Weights of a small transformer language model.
Size: 8 layers, 8 heads of 64, vocabulary 16384, 37.7M parameters.
Architecture: LayerNorm before each block, rotary positions, no biases in attention or MLP, untied embeddings.
Training: a variant of Muon for these matrices, 302M tokens, 4755 steps.
MLP neurons of a small language model. Each row is named by its layer, matrix (gate and up: input weights) and neuron, and shows model dimensions 256-447. Each number is 128 + 32 x the weight over its row's rms, rounded and kept within 0 to 255. Numbers have three digits each. A neuron's up and down rows have the sign that makes its largest values positive.
Before each neuron's rows, "fires in" lists the words (lower case) most often at its 100 highest values on Wikipedia text that the model never trained on; "fires on" lists the tokens most often at its 100 highest values on Wikipedia text that the model never trained on. A number after a token or word is its count.

fires in: "and" 64, "or" 11, "then" 6, "as" 4
fires on: "and " 64, "or " 11, "then " 6, "as " 4
L2.gate297:091119128148130101123145139124134119094169179125141120131128107067147128184106081139163152161125171071082099139151130132143124153144169149152174111198101177124119125071112175160155156116138119149101106121101163085114116107133148141094097121089097066133114137126159124161122106051146101159148112137112161131113076127098091097085117161147159191161163193121102175146135079080123157096173179119108139095128129105142098143165193090085133127105128135109149079143115122124082111159109143107098085139112104124070132127214180138083108101118136154097129155175100134135068120130128161189
L2.up297:086055127186148136188132174149133130077131062173093140076111073185143142114123130159078147119106134137153100153116143153130120070096118111109172212148157115123124112121141102154121147097104126139071117126167162155136107042066109183092185137129100123127128073132183148125101160194152118115136164101104121141096112128127136165165104155198179090053125121196129103148092110156141080068163118158170107153111176143160171107114100119136115114115130137137116129176104170113121144157110161184135141118127127146120125145106094068134118131135107132117152106182154052141149113149057168113

fires in: "they" 41, "that" 28, "who" 15, "which" 9, "their" 5
fires on: "they " 30, "that " 28, "who " 15, "They " 11, "which " 9
L2.gate401:125142137153168114090113151166170161147166154137194067083198160176154146038134122162111225105131136097141103147160111150136121129107104119107154117166076096081121120082102099126186157144099141113120000128110097147138079164104117179118102114121110104094098117103067162091151146124118149132123133101153166118187111106093158153205117107241105142123108084155166085127106137078086137080137145115137177127147130156167085138164127133148111136157123140131153083087153174093167107150100126184118166096149111160083124123117117155124101118121115029088158105123178163101118139115131147120
L2.up401:095139099135128107158102122119105163106141176152193042072093109198134152091130114174156137157086125177145119079137143137149123123114116102120179102137060093119123103103121130068156120086124148147129167196098093165149126147147136068136072122115110126107105099124136115107125142112099122155141149117138112124139080075150158107111144087127066131135105078177150113111167092148110142121147145203148172198111093193140110147166145095130133112150121148140110073152149166065120120151111133169164151115172148195194157140111052154133108109082190147104129148180134141124138104096097134102

fires in: "which" 51, "celtic" 4, "role" 4
fires on: "which " 49, "tic" 6, "er" 4, "role " 4
L2.gate222:097092094178141085129067117087036105113130121155168081103178146187188140131109024152152128100126138146124097121101100162074102137091148149123084152155158189132138200137161101201156161092081133153122121132133168186161118152084095079172097147113121133124158084103107168135142137134143150166141201070101127097128115122119075140124172137122106154139100191120076144116114151127132115098082137111156148141135170152087128149142089095148100134152098124118120094156103124112138122248143100111083167085120114160121135163170154158119180170133130084097096136094089141106137123102107171081
L2.up222:118081128116123045154067136110112100134106107077144158128167134086130140104054132134095094107129190150139136122160141197123117141117112125103127107119149136139086104094096089096145174095158150135103099129111141138076099098141101146090127156108124119123109150136184051128098136156154158087136127135120139125168109093173149173132135094116120096198148146068188167158097162168150112143125165184157107096122134144193161130100149105116125155087085110161133136159131155162101049103123127144181153167120088145119161169107091107196127137144163100086105087109132131133098081125111166077

fires in: "to" 31, "from" 27, "between" 10, "macquarie" 6
fires on: "to " 31, "from " 26, "e" 14, "between " 8
L2.gate926:185086150214107133164123188153137108189112141134117156157104132188154076154114183092155097094145144132109075084123137146142115126083163094120102097104083136161144098107113135116105145095103164151099148221157129131148154085155085102178101153137121142138184150160156191176155091154185141077071144168143121119170131087120067111072100169196138132129136158153190109104148166141152151142149136178087141117106114125107081111131070083127128126126109091090147182126079143119131120141089133137126092109129145145121154144115159110148167190122148046121124064136135164138124173130199158120
L2.up926:129106039143084143159153099092122119091158138084113128200079150142129152110152135170107101167107160114091178158121138155173111116132170100091097113133193145118135095124106102144148106139119153158139118180107192129154124110120113084163116151209180155133137136121194174132145087171072101160144083164186126086158187091089121084147113104081132105097132165129124110147111129103145142155075188074100063145121160120118173082157127150185144145153108107132175114151064081140100171056187088121130174136149106067133130094138190109174180094152108133097217161152116151098142172121144173131

fires in: "more" 45, "much" 10, "over" 7, "almost" 6, "some" 5
fires on: "more " 40, "much " 10, "ob" 8, "over " 7
L2.gate376:092120119072125076109156130118075173136085129122131094151159082116119065091110173134114144152087073148150110104137132172111114149149133149150107175117118166134161086165157132159165083097121180141101134116131113066070147117139103155091108068136149124100105133168154169109086068190178130132103115119103117091115109081123105125159135119158146140087078089128187105083173159064093075164131134163130122086118086120118109148136097151137119079151144127102147144175128175136148103153144132128095119171056155134130192116097114083131130150176150127174106058070136148150120137113146119153
L2.up376:111110129099139097118158096157017106107093106140063119133063122156173153105107121148113141135118062129156107129079128166108100135139127123173150134084157165115149134156206111139056154038115163180114111157069125108113158131126125163116116090150108085077091101099126137125115079136079142079134107107088134117082121057136123065146122110149162131106095108146187152127112085139119117168091187144137115126151123088160171154147117038140153130113152131144136142153090118145158103128119093138157114134098132130101136148148191156194119151177125081184071139032049146114089146061170101152

fires in: "film" 33, "song" 14, "game" 8, "series" 8, "company" 5, "squadron" 5
fires on: "film " 25, "song " 11, "film" 8, "series " 8, "game " 6, "squadron " 5
L2.gate585:117149164134127113155152099126111100143109068122164105073122121126102111111075130104129160095143101135118178108137140126131138135107166186121055106129146141137107106116124185130185137125148128119084178199067140124136195062163133101199122137144065158171101141171107183140148177157144085132125143138155114138068152126152093080147188125159138092063142079136172092154115131176053133102145159185177129169141165151206080129150115156158125135110114173119087148101136092168144127154195120139119132145157126184160076144104105130078102183167161101164169092218092142103131140125131165152
L2.up585:143144152108125151143146084100092074107181136119165106139186132102102102148095116119086152108162119145157112149144084056147112098102118111099153105140044168218135109159116143156115136180120163106107186110086121154089137106134126197137142122145161168161182131145153151120151121095175164167165085108141159129131106142149131135128111151072121164139126079149127147192100147137054130125127113167185117143122102118199113151124190136110158146217159144115158149179179111138110099149114130161133180089158148142111118179093145089119086156121136122136132131131123175107114095097209077166

fires in: "of" 100
fires on: "of " 100
L2.gate623:145096157110178136115140139186093182187121151156152172131076137142087089186164123088128094120147128142117122130132065141112146134139120108096124152131083060166145166177147163137091100132175160086098152137153122113191099179104111145102091039111148077039109018104169137154077117112090174103160119096176144167119119063152126123088188188091078141136157143142119116131134150167097176172148160128124101132162137094165031184178144114088072132136136140102111088132158147128090109092104199106105098083089174174111174159128169116134194123151159081124113117146085125093140115180117102141
L2.up623:148107135153132107091152148081158165124149150130134137136149119115140098137062176110147157144131135167102154118151044079135134165116084170138071125108164164161140115157144112108117109093116080120059141147174148131113093140150125109121106119112159136103081136109154143095133160121120142092153173058156132136137166146159162175115139232099157089114148195159135117175127114138112116121133153173133149177162197120127084128132134144124051082130158089130156103156129134117112115116090104133105142096099086173081147139112112151145203151060101153125184124140135110140169070211130122125

fires in: "w" 18, "g" 13, "l" 12, "e" 10, "s" 9, "d" 7
fires on: "W " 18, "G " 13, "L " 12, "E " 10, "S " 9, "D " 7
L2.gate892:140119131096118139130130112112137129186148106126102168224139144132166039201120139112072120120077105125089119104160161088110074152121104159142089116177116116149109113137125117151084157064097166164085062124159154130083121135125153072115113114114162099113162119113073131135193138127160122149120148085142159119094114126053117135136088144110109129162105176144158086154116134158145096142095194110110143085153132140135094112144133141149058098166171166120119129170137113094166145157121117118104092143092165119082045124147124116179098157091150098107105088080163176175108102208127115128
L2.up892:098144151141101003163116129142124092163139119091126133172170122173159127192125151109124154181028117155156143129133151131097144206145118200160184095126091144099103127095123110104109135104102173171139080105136147148071169108117141139173096148142175136151121137120101101128154109164138133158153112141134142160148097120086134122122113132106139036103082172109171076118130110143142147078098166124170098106123168068142112102157150114159075102099124125139116167084141129121146131161151098117087118139043110194122076135118107148130082069108085119096103092113116140148080124200120094122

fires in: "until" 20, "of" 14, "since" 11, "would" 7
fires on: "until " 19, "of " 14, "since " 11, "would " 7
L2.gate111:113097255111068107123123122124088102119080122099106114123171141146116129134064167102096113108143090135115137143139122163133135112106206119164164161108144163130140187120149113087135135100122118096120117148176071136157146103178141118138122132120086121096151129149115019139145165130171124145140118130023108138087141121143118098131101117134085135163150091160231141121176128122146120111078134182178213079121157114136145117124079134157159158117141154139148100101156101130128154150065129100133084139120117143108151126194135102094118134125111098129164130095172117092147108152137161133
L2.up111:117127133095029131145122118157133158113110137110104154132158154108124115134073090116052055095133116120101151106153110107107151081146167138121188149090104154096172131139096161109125158069109120102134127076165105102148151126133151086140175133150101126109140119120123061095141098153165172137154093092172071126066120113134135114101104108074105143196127123180130124137151123167117117121133156061163198146165224144117129159179076114146129146087162143115088115150124139127122103136088145118126127147109150102113127184179111135090099134100157091079167172089132141107146091132156187137

fires in: "before" 21, "what" 9, "than" 9, "without" 8, "to" 7, "upon" 7
fires on: "before " 16, "what " 9, "than " 9, "without " 8, "to " 7, "upon " 7
L2.gate81:145137184105075091166197129067106161092131143125197147106157155139106124019115092135099112103139152134139195165200055072142168102098123105151097065111192114088135203126146162127149139148145087128080071159117103133097143126153082170143081159089171090041138167138099138085111123139078116126144163125136171111115116115142150158125116128056139118169163157133139129111142120125119143108186125048162076161190124134154149145104139116152175146209103153137149118044188119117170123106146152105128137102163094147153107156138131096112099137108116076093116120128110117120166047050139111075
L2.up81:158136107102073074117141092093083112054108140109152125124172071208117165082159134105143098149115147122113182166128128100129208155084129172141122085133141057110099147124121146116101105181172157144122126109121111127097155167144099157118095124106136130024164138154098067109089118149097121106120200157100142098117103159140129158166149182085116100140127108133155135112128145168105147120187136114129061165228165160110070146162131084131119074066103148128157148086141092153173101133159133129060195132185109161182132138161139132144138159138151145070160120085110098153093129132175079136

fires in: "that" 83, "which" 15
fires on: "that " 82, "which " 15
L2.gate530:136120139111120156143098103116101190114141163111178151085167164157156139114148089097155143118100081182144146138104192178079148100100161129182145156126140141117155129116138083181118136134128146130157113192153146094131077131174136170123090142161101153163129159113111144085059119090091157144128098114107143107123148083147099126134146106095139132119092136123074088129155105076161130130191131083139129081199165160121144140111119121112056124110131129113109075205205123151140105080114114140120161137128141144070163157109110151118125183119110119116156121131195096146134133130157165008
L2.up530:112144170109144089116105098159153107086088072101179148090110124091144154107105123103112130144170126156090133158102112192144144159115045152144086119156148128131133127218154121162119125119078141115124113145162153110129151173132150209111129137068138102186111143092103145125078096092086119128103122125081158144094145085144096161162103107105134146145067104098071115128169152148112182139135114152117154068112157150151075143144110064136093109125138182134117062222163141107166098116061128168166117109107095100131183142139149108127136096132076089116131123121236127152183122176151153065

fires in: "million" 12, "apps" 12, "0" 11, "000" 8, "200" 7
fires on: "0 " 29, "million " 12, "Apps " 12, "000 " 8, "200 " 7, "50 " 5
L2.gate281:126133179111136134134131153101128183108171197086132118126132161190097154142074116110080068129115150108125172167133140113072122134103087158173175119113130126161143120110135134111191090159095104103115125109123092124120170118154147108126140091141125119085169076121070140177098140172165131079117187107171098138127142109211126131115114098104187127111104111114107136137132108137159111111138127202160146086175185219138093143140111064134067155129122127132111130151128099105145184165095105170084142160100077113083126118171113115134161140173129130116158121186132147159137169101122124137
L2.up281:094135178108098096157127146115100127084119173075132121138091154156099137125150118148059106126082110060092100107122118101138148157119088146119146130107091108109153083107182083108165089124116061126155120114139185185068121132159172103115143090093136131115186109175117086155106109164142135082122203123189153172137193138122084072121145103132244142155108134137119141156140140189139126153093106156170104092246150191131086166171138095137134089185086152166107099149144129116175138137114106149091173120088070160066136135191135124097141121098076130114188108150182164095103167138145075146

fires in: "between" 60, "both" 21, "since" 5, "of" 4
fires on: "between " 53, "both " 14, "Between " 7, "Both " 7, "since " 5, "of " 4
L2.gate69:142109193070175136096118106146165181181158128106089144194123194154101161148105104136123087111083137142062111055166150147095124230130162135116163117156093134179149104128127142092128162139091176112083160139079137117113072132099166056111146085110183155066165148132073131129099043160097116131098144098169085140160114103096110126125134159161156103178139082093140103098103168146103144131198160120154112127132145122098136169065131107080125111105083095133112088071102102075137072102185100170177119113123107100122164130137143117136161133106127074221184174140083157113166092131142117135
L2.up69:139107105094170135140103124126075166101159131141133142134151153099111128142128173108090175127120123089090139164189096198096140181124092120150111144099119142175187077191137088150125151108108160093149148118156159143103141119126116110099149119079150140106091150157138161165157095147080125089097157113159096143166171117130112127123112150110140149156102095108080146117091098171078159130166088053118023130161158134105155172082120067111088150126143198080122108152099143146169184141124176102109137151177148144134030120134121136158153155128120119135118098127131143103182109151139141095

fires in: "by" 67, "to" 15, "of" 5
fires on: "by " 67, "to " 15, "of " 5
L2.gate972:157157073140134092115139131117102088098094132128118137131128118092111116152131161105115165169098128183175143101199138104096193139119137127138114074133082154073106143145139123113129146118126153113129160108130138132184164146128169094157132090151147133143110070088152087140081064149120166100121153092129165201181096086150130131111113082096190140134060117109115060135120138126116155145110040157089169127143170132151140125034133055038123116163112125092150112098074170112117143094105133112164077181126115130162113051122101093094161137159095151125124131100115113158114152160138088117
L2.up972:123131151133139100135128118095152170155128100061081074110109138171138128136083160111141154194146141133146139061160140138149132177119175149128196164059110163091091094090115093033133123130154165173104148128100118143188104105110086085144171090079198217159078165145088054121127120122116140081128096096165143159247132072145109136129131083083139175112090126152135107099089141126106179112145111110076152182105143082172172128082095127110115110187104134150107083091117167170114111114111121086176142192114127126100110079116106088114119147136127081128103132092166119124144118115122110117

fires in: "so" 28, "to" 7, "located" 5, "how" 5, "age" 4, "directed" 4
fires on: "so " 28, "to " 7, "located " 5, "how " 5, "age " 4, "directed " 4
L2.gate375:107145058142113142147126142195099176115118116136163122171147102092099141105103085079035089095103106135122126091147129123179092125121169137159140085084102085098149165089095122128139090162055154147041093097106150132085164101092080117118154093130141152183097109116098079123108095097158123111110149130133078146176139134046117127209106185212151139157133138100096139109136120123191196141133170130121116154130105142102152171137158065130091092146153133134162114087221165128108120181197095134092117163188099130146119059170098135172097132157162116136061102138172098185152130150193141114
L2.up375:108137165168147165101163092092115099154137182120146148145170197142091128172128148145128170163109056109135098062151128118076092100153170162108125128167219111174153135112145159062052138131105131153136119153072096112092173082133132154085131090139113134154138086159125118114148169123122139122152148150165103143140140142067129083171091099089156142086157145137113118121084155123163114130113146117105148180074145089104170142108106099188176147143124152139148148086173109151095090107056147131125157103165149118139128118120147112132191119132096173082118095213122094151149164070157119106

fires in: "into" 28, "through" 9, "to" 9, "under" 5
fires on: "into " 28, "through " 9, "to " 9, "under " 5, "form" 4, "mon" 4
L2.gate115:143114170105128140123131212098083125173105138149189072187169094175176143131104095154079094119115114145147207120185091128179161156103061129179130152098151141140113119209092106148094121159118138108154115228132169131110139125123104062104091139144111172119111151159098125090088097131117110103103133151147183080138132132186135108135110049173149091116116086106121116113164053063138133146138122127132094166127104074077114110136174117139105147161157139122140118135123144127137166122146117110126136129090137133160146108168122132156149151126106162097155167175160092119123113156135173160
L2.up115:176076170127177143140131132139094131083198125161170079100112101127143131141077108120109106167132163159169203109191154185181120174130141172131076113107166168153116118146093138091156126123118101104118172203107172165086138149145115071114046104132125167140106185149152159134111124077163127122129188184078160101150160162186084120146117100192122143168076160119136103143089075133162148152163142095119151196178113164086085124128170136113109076222129127136154123143133117142107122094144124096108133116122213081153162132171083157126137118142108137164173094129182105109158104144102157164

fires in: "or" 56, "to" 26, "and" 6, "but" 4, "of" 4
fires on: "or " 56, "to " 26, "and " 6, "but " 4, "of " 4
L2.gate677:137100188172143074131168191086135077116109121128066134143158058141212141120120185121080087110115132120090154099060194100093112162073142136178150073123057097104122127125133136124136141138180163134112112111112149130113141131141125145184126111119133116118143119147132144156162079083111063161152131096102128126142113097147085117145159146135109126154157130129030071131093157134183150140112113177111200170176168129152155093140128151105165129096094140113119120165077197105103136156129107117134108148081170179089121087186143126128063151145128052129093122123088149088127072177162193143
L2.up677:178097142153118113140149177131138148160159144111112163091159106100156161088139135166109102133082092086087027130111125155073076152128120171130144139093098063126128078029160102127087103135111155198157130188084144155187148141120151075143177133137124084145179098140131134088141140074123093135132159141072093119157090143111148128090123145096029083161114100061119095108126131095118110167139128119118118137126091136069176136116140155112129094126153135170113125115133170108101123155128120137101105192090132157133144084089096164108095116067183134092139154191132127104091095170092200148

fires in: "to" 62, "must" 7
fires on: "to " 62, "must " 7
L2.gate760:129074154158173094110168175134094138158105160148131160140166112161155088110109112072035097125115107124184063139138128127151115122186176101093168087118138141148205140179113125150174160102148135111213122172130104135113151123126160159152114125177139166112158133151096082078148150138137080083115125102083142133119131141100155110079138101105044122088137148142121114096180104176143144099142156177129170161095115132120160123158140151097135128152134161143131157140181175172091160125161104154107077116154109144196145104138174210227118127136169118162076104120110130190138150082141088162
L2.up760:106146199086147142084151152153122100159167134108136141164177145148093128141165131101054099133111135144109104175125149167195114164125112114147155127150117144098168129178120092154154165149159153106143151164167136111125162146127148133093047110138170183060087132135056105155182122123154102100135150114173154131100138162111140096111177105091092066122150182131116130134098096127138172097162148093077111166095132170110136141151163144141081102180118091121178175152201112153113103134203128123126097091135172140156183115138126200148178087135127119108114143092129117152159137165105138144

fires in: "national" 26, "s" 15, "football" 6, "youth" 5, "soul" 5
fires on: "s " 19, "National " 16, "national " 10, "sou" 6, "Football " 5, "Youth " 4
L2.gate504:083070123125160169143156122127112152084186135120075105111137161097075117098113174131162135164092141088091197123096154136213134151169096149125136118116096144145087116071074119098150170119135080109173036160120131133102139097163159084116106147098165158134138163119138123083098083129064088108139066067147161108080109125170088088088130127114139160179119139165111104127124082106192104158134153115147153159067120114087168116138162132093097098140162125125115111118133141151127111164123142147154181068069086123153168146167110146130118128204103153096160134138078145114146149193142104081
L2.up504:089110146102146086131084159097122110120117129070077095159142103141128147095171166049168160179083153141089129132146116113133118143140126080132127138157175072109173145151119092087115099112105109143123121180130184117083159104136078100179126107118075172121119129110124127074146112041123135128167148128129128152106082123137122106115149109098081154162043143119121141145141062169174105144142124141121086171113162126103140130097141172045193144161106079151178101163133105113175101152171119143111141135189058090111154145197117200088105143144100141142165114135116115123167121118107077123

fires in: "s" 53, "its" 46
fires on: "s " 53, "its " 44
L2.gate860:056118140101106143175115097174156135113140168151154114120123115143114115072049126163132130105061148107097156115122145143148076157120109185133096113102132109117075115171075139122134154101107129116161097136084105069133148118150150150157084111105132115133093135128134157122101112115199111092088201099062095120098146173149119138151178103110146139110155089116074072078129117131148113144121083090087119098143074147096134039164103163143137179116134147113112103145095087147110166196164114152145113113154151075126105112182119124132111136136136163106139129131134091094166127103112172083
L2.up860:023136168155107163144108121114192112083123226153177133123195117093108142145082123109120120098099179140123192123123129167120100119192165180073113097192113089150102080138089103174114196178125137038165156115110086084154117151137114177141107112096072074115107110107096102127112144101184115146151181102105062094114122126164106129138162134125145149164105085187149104073218136121097102115109137059178085102166116096091123100127123150139155094084109135104088084157125111132132139155123119165155169160154087152176104111097156170099083131171113181139080098132121127143109145092117159155

fires in: "which" 62, "that" 26, "who" 5
fires on: "which " 62, "that " 25, "who " 5, "add" 5
L2.gate519:162154093110178162162098108152161157157133102160169102013143154183104122104097107095183178138139090173110096169155167074123111118074105116113119104132144151135139158104137102133155127071121153120109156080198095149100094142163100110154139153120164145061145193118119131027102108116131101162094149087103175155165056100131138094101102139102166114102069097096124116105119098163099138105189143113144101143133203151122119089091144122155093098116102150091116076138111170198128124141136144149206181114125103121134104133050098121140133066160118155104063126124150116142155108122205202156
L2.up519:113080126112142110138087166079120120095142140158078103130135140087129089140160151136127140146114134142208134111114141154131107099138080069141176198158106135113158148139121123112177109076127107136146121143161093176121115120144097121121159108144091191097177104149114183139161088088167116149146100099117113132080159125142152138142104177117162122127126150109140075163131079162145161048157176091101118160140108179128107146201068145129089135115136136146151119126106166141107120162100137091144144128132055121140141121155131118080132117161096071142203187191096192116100161128153118082

fires in: "be" 58, "often" 5, "being" 5
fires on: "be " 58, "often " 5, "being " 5, "pos" 4
L2.gate637:123105140153182089128111173150131099163118091081140104109159090178140074101132134104095086124086166119162167180121094109120156073061100158052098108182120129137174134133175109117117152076128196127154111150104120108142098083159097117155163094091115054131162153152160086109104023045079042103144182099178108102128140178109099139107138110065155139147113156088101128135144147154092104143149166098134160142135105061133065116138126121069108153123087113189187132106096086068180156123130147107086075108110130186087122140127134117142109131099090148154125115138149119113134152153098124089
L2.up637:109112142154186149143109161166131090200139122124114066144146121156105104153067127116140140125091123122181171124198121152154180147110188153132131090167148092153160125157161113074135106064085118121151152155077163110120117059090137099161086093130140170081128108140109129171103155134116142138182141080133156123111117110114123134094151120131147126155067144111132113054175105083092139194166122104169109075091103105190044093049074134026161158133114117129147118125127099124151092098100138081122125126119075103159088136133094077150153119074075119118139121155147094163136124152118116159

fires in: "that" 60, "announced" 10, "him" 4
fires on: "that " 60, "announced " 10, "him " 4
L2.gate1005:130165158099110070141110100135139164194144128106110148106101164173111160181139091156084166186150103157161150127104063130169104139096125074163168144110142163143116068180100202104177086091120067153138158075145098108139161169147124116133164127146164135118138115117116199153132115130130159142112131132131166123140117129129189134172111146173090071142125109090166161148123148125135124048115084120149162124135196069138146128134129126140113214176085103120195142093111173097105134094113107104170084123111144161044123145138111147114138195077131182109096119111138143145072110116120170110
L2.up1005:150106159132080135127141138166084109150129129104135140144130151107091167168156169142110144196145117122149096120110067207140141113123107099194132120143162169105107094111085214095115092173130079158104167051181143093175142145119130136164090103181072156164153085128165170202139100117133094080109135135121168141106095125114215185171149095160124092133113139107129067190110161130088096097162120110124148182124152118126082113161061149119093128154146123083143143041075132095145197110140111140118094073129158203067123084166100068114132160080099131096157100134103147109101133115119135104